config.toml
n_layer = 10
d_model = 896
n_head = 7
n_kv_head = 7
head_dim = 64
d_mlp = 3584
vocab_size = 16384
activation = "gelu"
norm = "layernorm"
norm_place = "pre"
norm_eps = 1e-05
positions = "alibi"
qk_norm = false
attn_scale = 0.125
bias = "all"
tie_embeddings = true
parallel_block = false
init = "normal"
init_std_qkv = 0.0117
init_std_o = 0.0
init_std_up = 0.0117
init_std_down = 0.0
optimizer = "muon_variant"
lr = 0.0112
lr_mult_down = 1.5
beta1 = 0.95
lr_head = 0.00535
grad_clip = 1.0
warmup_steps = 200
schedule = "wsd"
decay_fraction = 1.0
decay_shape = "linear"
final_lr_fraction = 0.0
batch_tokens = [65536, 131072]
seq_len = 512
doc_mask = true
train_tokens = 759700000
steps = 7942
dataset = "wikipedia_en"
MLP neurons of a small language model. Each row is named by its layer, matrix (up: input weights) and neuron, and shows model dimensions 240-335. Each number is 500 + 50 x the weight over its row's rms, rounded and kept within 0 to 999. Numbers have three digits each.
Before each neuron's rows, "fires on" lists the tokens most often at its 100 highest values on Wikipedia text that the model never trained on.

fires on: " m", " national", "un", " International", " medal", " international"
L5.up2881:456511601472502475497447486647587523518503512452495449473526464499568570417608455528525511509459476458518600549489499425555495501499591527454570546555578445534550474392491510512501390492457465528512431459409544466473516472512516510513515548540576516581441483490504511532517465448523471582

fires on: " st", " St", " Ar", " Bar", " ar", " Saint"
L5.up739:478511446422418530584512484468473545402482549495496405446501451564390524501542463524513420411537477477453553495414482490580514465443429601508479481441463469517426489516515543478527468464478494521470512518474495569571440506503502444484488425448465546538590484502572453479569508456494560588

fires on: ":", "′", "°", "el", " Sl", "il"
L5.up1585:467481433523449550615494513490497484440427493552530382524473493550484499711497524521535459483482442529523415549475502448472536516500429604535526436503454543534505503475530546572504484432491497496457532512423439525503520432552563529531484470444518503590479511534509524462515522501554483550

fires on: " had", " have", "-S", " would", "s", " has"
L5.up1735:507518429598448489486503508423450587592475539492554471544511462440517476474447498557440615447492634475541478499451447416574471524492473517472511431475512499492604568479509443471574419498498550465481548550435586544434601489491450408436525517418503458447494452476484456511533561521545559504

fires on: " at", "′", ":", " Pil", " At"
L5.up2408:467469533471471517474432435467473456426496508446529424532486551519451458577534528519506593605470529545561475575532435463416554426479470543535494564493516581514486402507552543456516441496472385533475570494519534462427534501495520579545498524539534507505534538505480531525437451587497513486

fires on: "\n", " |\n", "—"
L5.up1409:512467517480492416569421452635466407466510523560503501488525447607433428491481506530522433505594534510521543456534492469506447505480458469494529544445500522525555427495463525503411476533500474647535478575439432414460489425489540470474418573447469424441515481438452513484420494549433465538

fires on: ".", "re", ").", " de"
L5.up699:606503507502512466535485496475467474558470552570421556591436542561572510440471494456476460405515532498470506542484547449446559424500581444514541437523506499508492518451552480449472464459555472474472441541563381425513515433523516454378498509453452516597431449479495480514565412505484507528

fires on: ".", " |\n", ".\n\n", ")."
L5.up3370:601409561547493475508495505492469490558413446422510497584529557472475536421548506495498561511547505448443474505481499462562544428534481503523527550491536470518479511422518528409434462463542613489539492473520514546493534487536515608421496479410465502515555472577511515436451546511517495471

fires on: " l", "L", "ch", "G", "An"
L5.up2511:449446459426514502514497584495464514438490512530461411560470524533498564473459478417478529481541559459455475521490471467543518517458465516491514508512474564449491534524506425508376485490548561485521499442519490538422523491438465526579479609570498553382514527631505406579520531499563521528

fires on: " |\n", " took", " Ag", " based"
L5.up1966:486463428452484473676445588582578461438547537493453440501524491441490516489533516535458545451473538484460517457472518474488474533505516454459550483425380556484474509566535503512426459439491573548512546466446602439432475502461546471503462442462467496449428477478512498422519477470416493549

fires on: "19", "20", " G", "c", ".", "–"
L5.up1870:529446480525537396509483521478476525515499575437468433577514628481558511442554468490604454503557550471514494474497523470501545456499506458593487536510549566404527466470453471415522512501413499573489554537512501489520483445505556533477486451444562482492533503435459471499522557485557495454

fires on: " |\n", "\"", " (", "z", "(s", ")"
L5.up2516:496427475523671465483447494446629515625422376448566563407442476429512551469491532542472480543398569491472454550482581511495509471527428467573539489538526510520553502549506528465472514520426510509566499503534398560506550465536511593530557472489368484513487465477477568521537500498441524467

fires on: " of", " Al", " Des", " Les", " al"
L5.up3116:618453523363598526560424489422477481580475500471482658465497491541429480485488503617554468494430621477457497434411551511449463575566513459505501504584482523513535528508497510509462441492539495513507513464472512571504506547483522458495543539501395468440521577504546427447502564586486506583

fires on: ":", "ris", "′", "°", " (", " ."
L5.up2735:493589467506480538555476519518493474382484579542411489620508468542570473544484478461488480503514553537509506484479480501558471553461501602474541531559474434476505544504582431504390490506540393464595521560536482390503512450511488523539556435533495470607425458562470490558506554455598606511

fires on: ".", ","
L5.up769:552462448523472555580410485541527494493460537304468456479478544474512466491494365473490418555605403487474458517506561547547470485526480454473588535467427551504501518515583561425629576548567508473512507575503485486485523458382496464503444455518604452539568508615513543562530531500532478518

fires on: " such", " (", ";", " where", " found", " only"
L5.up2797:479500534528533547552504543539436485450513450431519592542548652543500496409498507524465495445486410485474484560524591492501472526460443465470435435498559502360516546440552481558582444456495535400533498458509537515527559548485516471471437385498538495455551483478478468543575531510519453477

fires on: ".", " |", " M", ").", "=="
L5.up3222:511525424502437548511454466534534517439477436485507448538491549549591528489448498529555472476610572433543484540532453446446493459480516523459567535506385495536409524496469427513462530546525464481504484507509507514549503465492504449530541503531464519505533479563505487557500476483480498471

fires on: " t", "S", "F"
L5.up2422:462489401464524512485538489471475541342541542483515505411497472495492435484445598534502544471434482439460492490465521411554481471474540517447564511439473413549443555420437459509351515525467603488505505481465507495510472511497464428509393442458523476585476469585498662406577498511498514533

fires on: " |", " as", " have", " it", " to"
L5.up567:557540488466464578492498586493514486492485547499478489514406619504542470554487556477528496517478467494546485419594498502548558518510481486469446475583551477465499471496501622502467547528481567520479441580457447471542499421491546512583489469481547493486336489494517517519496464509459449555

fires on: " l", "L", " L", "-l", " le"
L5.up2235:507448497528413396509500522526484547545530540495511485500469483524519476549517519392424548448515524460416437534551548517461429444527382494558595406586481599535605506527457509453492441511547623523464539538478520419439582532524477480542528519465584571542415436513571475567506497511417473511

fires on: " St", " p", ".", " John", "if"
L5.up1068:455507396431452508553542533527544470460446447506558378556467701470526510576477610603590435562497482505452518561498495451527516521483503542523555522570548442543467521556545440505526404392481511511560461468424483633458491485563498514481524526451470470525438430566511485546508515523484638552

fires on: " P", " Ch", " L", " K", " G", " H"
L5.up1886:495586581556535571515555510509469524558620537456465468468486461536497513494488506516569554382437498500429431504558389348572522515491561570518615446552486514489525512535469498421546430512561418572474645470549477520451427541504487444413472542519493472543447495554460481444520525575459431415

fires on: " and", ",", " or", " but", " of", " an"
L5.up3423:497434533459475493538562405401552486575476553498393561522556485548458478536459452638538551522534590486483533470459507392535513521582506479475554491501534486560489503512452515570499541467429543589451561460481474531484521462525546537503566466474491448541476520526475577484520499514424556485

fires on: " F", "20", " ", "19"
L5.up149:481516482501549484612485476447614472510372567486549504491499519570529473527515477537493612461569596479527545512472480505521542545544480478586497552505403447550460530564445521495453490551460497553462490470420449488552530541493580530516477405545476469536505508484569463597545502541478585496

fires on: " ", "for"
L5.up3431:492515522456485493444549441478464382499447478423459401523415495444476469481425469536507455462520574478496544521466493467580464592493449468378583550494413500513535509562557447432477477518554475568477492438485533441519536525591505512520507396520485486563523560477399429485478505490543520520

fires on: " can", " Can", " could", "ç", " result"
L5.up1578:437408513471579489566487520511460452578442459557498525484464482521482443541659574493566508674545507514551520501470560442483551350528467475585469506552637498529496439488449584526494537511453448522491498540515538584466501490540367443498566452445557494434557463490554575541446548533501491482

fires on: " |", " "
L5.up2504:506524487432545504517526627445512447468524586447488477442488516548647500655497522448539564406501549474440490476503470504558494518590516427553475592479491435539653564482418533460518422462466505572580474478511471479564490435513553522487499521456561449540533523487575537538515465502434519572

fires on: " G", "h", " (", "m"
L5.up2334:524492479541476463450516447562478412408512492514529473498551557524495563610468475556564457539460448516578457539516502537458508430471529450533515439583491466580455555511485536449444397482453533528450432489478435471454557416438462408403543516530528553451498473487509484420533412540518510534

fires on: "20", " South", " North", " north", " ("
L5.up3399:466475474539490444534459497505597521552447563454445467481506515449557450561469456529470457585469619462547432447532507493458556570484552530522493495527450502598521473532532474476530584524554514468550527475516495493444483428489530494459433504509498482564453568422492463429544521561441462604

fires on: "E", " high", "S", "I", " gene", "."
L5.up180:465544479525437554566578467576518445472477553483458471525493444495515588534425479451488503489495529478524580555463530503494542468467518549530496585444423456535562496468492444421494507498476472590481532491438490506497544435619477455482498577460546569489547471541446672505509505477463361509

fires on: " |\n", "\n", " in", " "
L5.up57:608557507465536525472439464545512445469479347443541470457481449568628571533545475474501468480514443495398587470439511482554456518528635416513421477457475460499473552467590519457556475523476531467443469587466548416465540500497475521426442459461435462491496364466533560553517544515480471417

fires on: "19", " into", " |", " "
L5.up2186:454599530481422400536461521561480464434496493372581469521587520426569426442455525517428455454512541582431585596486499483450438479463486551589569455450446480513538532559504523524483586571522511434521634461510533528536579499474575371460552462453428406361475586486561474499451461504511577540

fires on: " |\n", ".\n", "\"", ")\n", " ["
L5.up1948:441559558487464517627547453534503590566474390454504584551379531499478661436482569609510471507425525486521454569437525373518612463385499525449651374506465437432457487485527509518500505506635526593519489554570471431471429448543517493534475455469583395497538495512482591527479453571471428498

fires on: " ", " rec", " Rec", "Rec", "20"
L5.up1424:473525450583486505428548504606556444523588545465451470473428474413503507442519529544530450451527457433395528538548519471455546492530548475461471546486438553471552529474532387559494518405473427459547517522510555518528458540523451470428459562525454510484558518570482468470521592515493489475

fires on: " May", " January", " La", " December"
L5.up1726:576452533514476503602465509514466487436459551528447441501519469477519498533525560512545435459491462478467466504508542440469508499518465523506580560520544531546434501494448468525428442446428535473533454601392622467598403499520449576493417501522638524522556458551530562530471547490476440420

fires on: " \"", "\n\n", " =\n\n", ")\n\n", "=="
L5.up532:514464388594479521444523520579519517616533492509529534491472420476464452574469532456520576547561520455480581445516493477450535493430538478470486452476496480557466540473595446551501522469477578539526494566477419409447475448483497533543514500495548522490476408516406438457473490545473557464

fires on: " over", " than", " about", " almost", " around", " nearly"
L5.up176:472512561506537570549482578573445393458462495505548516447498468510465574600560483482400523484425474470436441560551517468567587578466522487430489447533494518495470457523502522519402525491530448431503455449448467443484597479521485570430497425552496548404556445580593466435517567489518456432

fires on: " of", " at", " and", " their", "St", "st"
L5.up1903:422480458529499566502483564515505486513481536459470440472411476581436473464534495456527519485431508485511596456528468542442430563550437532478484473613517454478532548478567480493516453519556555525638564551541520543495490427550455524455422552483515555529559431517431358528506541457481506514

fires on: " of", " than", " |", " about", " almost", " to"
L5.up1165:443482441521491450646505566517423530486470501507533532494521515500413578565442392466578476488458546505430491561500549508491510440423535470460544457489508412477420520441525549442494460538578438481515452601530528429508437529473476468517482460511536480472499581542614548403457499553497511560

fires on: ",", ".", "00", " "
L5.up2632:418524497519431626514455533491545551454402583540499450512527439496579435577555509451567486533561511446551445551509573560504443487485471465416482439682535489436545500550512540500482505490577420452645554493564488484481466459516463548519574513551488472513472527490589490502522547485511480511

fires on: " made", "3", " make", "u", "-"
L5.up2321:449496520477478477477513487530567517551598451488555548605547561507506451516474460553617526428377472535396460554525517489520482507530482413429459520497512468504507453468526522640509491551474548468462497500576483462465458514426405487531487439458486477480442578474572420508494498470496427550

fires on: " in", " United", " a"
L5.up1390:440634422505466430488546470471468453448467562580565488483454492502553428479567566512515601472550433486456533475508483530489488461512387405496501478492481474501468543515566468476486415516520586663485453521474497528488540500484521451505547538524565458404435525421500592534580514454469488616

fires on: ".", "50", "70", "I", "82"
L5.up3065:460537380462439578406490478452436477530537571349482484560508518438478395414493533454525513483516567460446498516501522447561557539484461467541487446477428435528562501516472481431608383512454489497486478452455466480504478444446534464503544473542482412443484487502490499508478529498448515494

fires on: " B", " G", "}"
L5.up3210:545492555446556488508501525499472519483428472425475486438500587454487532510443488575472494494386511537453568549568472465451476452498491611488573492480494518536515546417524459489414508493556485576471542481446411359527466435593433315372495570460421506489504485638465465466571524558415401470

fires on: " ", "20", "19", "–", " |"
L5.up2655:473525483559586452550537442435457480508478500471548495486470548572488464502569430487649496473426516419490548471600508433489485497500620478364601456467521496571525502561526471422529529424460533426479557442514536440528528460515523475535564540484459501416483532446501520579402493517480536516

fires on: " \"", " (", "/", " '", " “"
L5.up2990:412469485483508525504484486520468554500556357566499369547525480586559485407495470504591481425501456520478494525520429407525388580560606413485517470628448525519491498376495481416502497530507490572526548596438493523448467503410449593548524460401466447548572515508496524478518513512517521448

fires on: " S", " most", " more", " N", " very", " so"
L5.up2725:502412506477543413500430498525485497612456499572469478496513423430442458519485474425537583460450563564437498524505516504514524436454523534442491494540512463491546436524489493493521494439439471480443448531406582599548565426494528504343590429456464476515514553516428508486477534564453580536

fires on: "19", " \"", " D", " ", " '", "{"
L5.up1656:549548467519447465524571475525533456476593523510368519563560438432544540564522445402498551557496538494474405537438487458518526479530477509444507562466430493530541542456463535502506440436499512505488475514435441527470468622456491473533413486415545472435455500571545514420531508568465504482

fires on: " and", " of", ","
L5.up1619:414559503537445483506484471547486602498518484469423581460559498502498484587509574547558440445431495459521446486458469490517552548597474504476565593496446506417483574442459515523486441506473449509446480479562476529499542464521529493555558541521486597502437409479494567506550480539490523510

fires on: " |", ".", ")", ","
L5.up3288:557439488489406524443463467518502457516475522520531574465416633462485495477534440518594478515546596566543384460470515463513470524414490484448483530515526458479483513425492459595479463502485564535437450429503453521459487448518523550493430478496596461492504474475477526477535561515511462531

fires on: ",", " |", " Gill", " Sir"
L5.up2858:448521446524447434516484557517516501511490465625566549501415541569508471513393493459599476371642550551483451502493513459505566454480570535496491475485431439531620491524521496473621573391465553502475492545500519535473433554491549528504486473472462466541434533490454472485492430590480570518

fires on: ",", " –", " ("
L5.up782:413558440457478546576495576482550390438413560350445459479567529534531493516458490497444491606388462487488456506564516560538520594509465407517541558562478496457529479568492520568400511518540456480579478449466480530525501447501555512516484495472404549570539505448486455459513576466534555541

fires on: " B"
L5.up1166:535479566506489397517468436502462463444527529535474547518458576495488502495616510465571520545517494574536565499471574461544503485457451475522447467469427553540549363415554472503448464447517457503587575509528501484513479497437485552493567431484517514478556499560481568642525535452414487466

fires on: " ", "wald", "tal"
L5.up3492:520510580479583468425435492460481490538531383434499379448536534523582448565557471505540537534488408493472486466544397484481458506489610545453643482507509537599490512485493534542504523592523470448533519498482486466485502535559591500422466434503421505569542500497482418500504573476519475588

fires on: " in", " on", " before"
L5.up1614:452458614578396429486486512520477416417497490442494487416506552513518380414478589513479551557498471548482551513444436558507444447579521480588486494511489475481456467549448538464532404465551463522534507537496434569530564470439528506492528469490413537494572483470534465455485436419464446569

fires on: " ", " were", " was"
L5.up1013:492475570491434435442491517481492475507508496529450506486447551544490449593455548417475381466412570496487465493517459485534572468482571527511539501489520555536518462539599526420484483508467515481496417528426453501511554566382536537517489551519527525522461523577394567448469506578477482511

fires on: " ", " in", " on", "20"
L5.up1905:518455520545445435491536548459449408463477500525565505438400475484441574409501531528529513517435390404462552483458476584488483518526527452487617502669524509453493531525488493443440390474384534492574534495407541487501482479519492453491571455534548527438557513519563433544471537472503472459

fires on: " Che", " and", "51", " far", " che", "31"
L5.up1941:448562470441519521515492483546519507502409616463432501513445448411467443502507463527468535418548595419405500486438514499437471479507460555532575470537453474561513439413454466454502413583446430518515488522493480514450472460523521505492524510528568470521547520399450470420480588483585448462

fires on: " |", " ", "1", ";", " its"
L5.up1705:509489526539561525512450483526463444614487541445490532541489480371620508506549463514466477441441562489466472487509506569471449595537538474456557473449598505489465534389502493536498499487537459622463565439475550608532455456524535550515583530506510530557464530455506541580581540485451532435

fires on: " in", " before", " of", "th", " by"
L5.up3238:410499358475512436538517542557496546456549533527509590547518497456417497528574469546460543546475495562584522505471463492433433474413502475613466474432520517373432509496447466530464450597482545493497489562526528566475597508495523503597475451518537474495482421445531510529459434465576549513

fires on: " took", " April", " taken", " taking", " take", " March"
L5.up3186:520426456510488433500418558529514453485506491556437544512442499515480542474425502546494548452498532453472454433460561471461447498532537495531473525430470457393504611533467476427442390482512474486489570458511542429573623596491505553559526618515504500609487499548572504495456470482578319482

fires on: " De", " San", " New", " ab", " con", " inter"
L5.up2931:515569484383457541490476458657538490401492563571485562420492506494453463516504464497578485493475502499502483495511533484531594483542556490535481403488507518528538562467554543484541505498490517486432485541470568563551485517581493458437393504580583424523503525550509461558547530549468464482

fires on: " K", " \"", " inter"
L5.up164:515457508520484514473474488463459477558496420603391496461502446507411465469495552506467561547536561465503397521473492433611463550454549498470545413454495474522466532487598528495512409573554563593549478566505526540459505479438559480507495410524441529478565586564522541449512413590531494565

fires on: " ", " |", " song", " story", " title"
L5.up783:479565498450520475493543498600523428509479515543513506541508578486544534507499413619568436510475473530461460456576521498536527513498587423450449506469539594489530525517522485498448505374528589457437506487537472516525398469431502459560557409503428521527486585544570527494572492447412506502

fires on: ",", " July", " August", " June", " May"
L5.up915:481466522577468472454510500462550526520436629441502516361509530500426514450529586508398518471425518529369641535484573558469538536501502598544492509462460487464479552553427517538503424489424477515362527564476573520526494598460360468518430438496435510512510495536483473517445443400449418425

fires on: ",", " that", " who"
L5.up474:571548499519448429468468408582505528481601475527464521436487512492485388484428437510420478599473463549518437522509459516454443550562483506566508457482525503464497450443570464511585485459509481480450502488528394512494519444486491387380525579526475522566496592535518460456561502583529518563